python train.py --norm="layernorm" --norm_eps=1e-06 --positions="rope" --qk_norm=false --tie_embeddings=true --parallel_block=false --init_std_qkv=0.0209 --init_std_o=0.0 --init_std_up=0.0209 --lr=0.000724 --beta2=0.98 --grad_clip=2.0 --batch_tokens=[131072, 262144, 393216] --steps=6921 --dataset="wikipedia_en"
MLP neurons of a small language model. Each row is named by its layer, matrix (up: input weights) and neuron, and shows model dimensions 256-351. Each number is 500 + 40 x the weight over its row's rms, rounded and kept within 0 to 999. Numbers have three digits each.
After each neuron's rows, "fires in" lists the words (lower case) most often at its 100 highest values on Wikipedia text that the model never trained on.

L3.up2661:506421455494478462481481521542494457460493549444536460536453484504504505435468486529522526493494500529528513483522457496608520498442475486498528547527481493509488567478527479503542473533466482432511523448392562543461413431481508562513447527545526445505544518593543557438542419523465522484
fires in: "0", "al", "ny"

L3.up713:519408436517500504515484555540359530486509543484546488485515587478518532493481515531490503564562529524491466479434574507495393541417447539528453458453493467526533508484566441517442501567487495471617549438511425443477498546437431543462511506438501481404526530503455476504531536489486602524
fires in: "them", "club", "team", "season", "teams"

L3.up2191:510526508485507539442526489490506481510550539456481468487458480524490498532501533543427503540540485484499502604525510493492514457508562523497515576544600441486502621472483544480475491533529484525525552506561549477455537463493471468497504426446550545496441474524554519422532468475516494523
fires in: "family", "production", "singles", "cast", "recorded", "recording"

L3.up2310:495565525429528474448512540502533506582551524466556429594464498503498486505503501461580480475486530469525478566476546455520545486450490474490505514537568490533473506496509528509514510539482488584552557480472552513507550549485511460615470491486431504571448474459488569484482537469507556473
fires in: "4", "5", "9", "6", "10"

L3.up2623:489484507426478458502484473471508513414495516576502559523509541492463475421534498456540569519419481504505481481534502459552535477488481549434498492545499406507507499532504405506535487468503522502450530460444525513403447487457508442628512482440502538473549418473571387482460513496487542459
fires in: "which", "bbc", "liverpool", "england", "labour", "liberal"

L3.up1665:454576519518461509475488516497492490491562515441507466558507539487459437522507495504458541567500534567512473495486486480524475446445487569465498487467544525508535571502425530546488449470582472452393547460431464553431531548504433520504445559460404556502443423539398486449483500475483540548
fires in: "1", "season", "where", "year"

L3.up1455:487452488429546516525519483504486503409485507462505557528577544473457533507515515493524538468549504501478508476506543526489454515530468522490523456507514545457454465579437477568499466431428514496480503496469437577498448545472459510548445439421513563538554504499526472527524513545512588474
fires in: "league", "bbc", "group", "club", "number"

L3.up392:517556473518494559517485508478485433449524524593477493560565527577447540481487484502489536527475474536497541457461576557455451478587516515477546478548524521553510465480512467470448504542512511527440490492558457533516480582445541495504552541414464531546443511575503481486554501495535497485
fires in: "1", "2", "3", "0", "ny"

L3.up544:431471493501501468470539526551472504522514510515487540505442540451505517532497483445494533545560490549558507541463499521494440543571519517543551472556546443440524589514521451443501502531538567581536559508521434439439518573508459579519483476446502456485421445545464503450498532438490505500
fires in: "players", "students", "teams", "artists", "companies"

L3.up1422:487542456516523475458477532484444457511497510474554467497542552493587471556500519524468498448515455501511475481494482518520478481511563504423489495571545440468536532520488495481459453547478449498542564520441528456463576615445555441578470492506530460490451395513443539512485507539480516502
fires in: "player", "england", "wallner", "against", "berrien", "state"

L3.up10:510470489501432536551533485536542486555394546504490497550513455521410453511519417477525460491548478417572466530538494572485483491527513603538464479490500532466457488568470574523470454520510526506449467504541458497505565420439488505555513571497503498480496454534522446501463512532490590480
fires in: "their", "married", "following", "same", "debut", "services"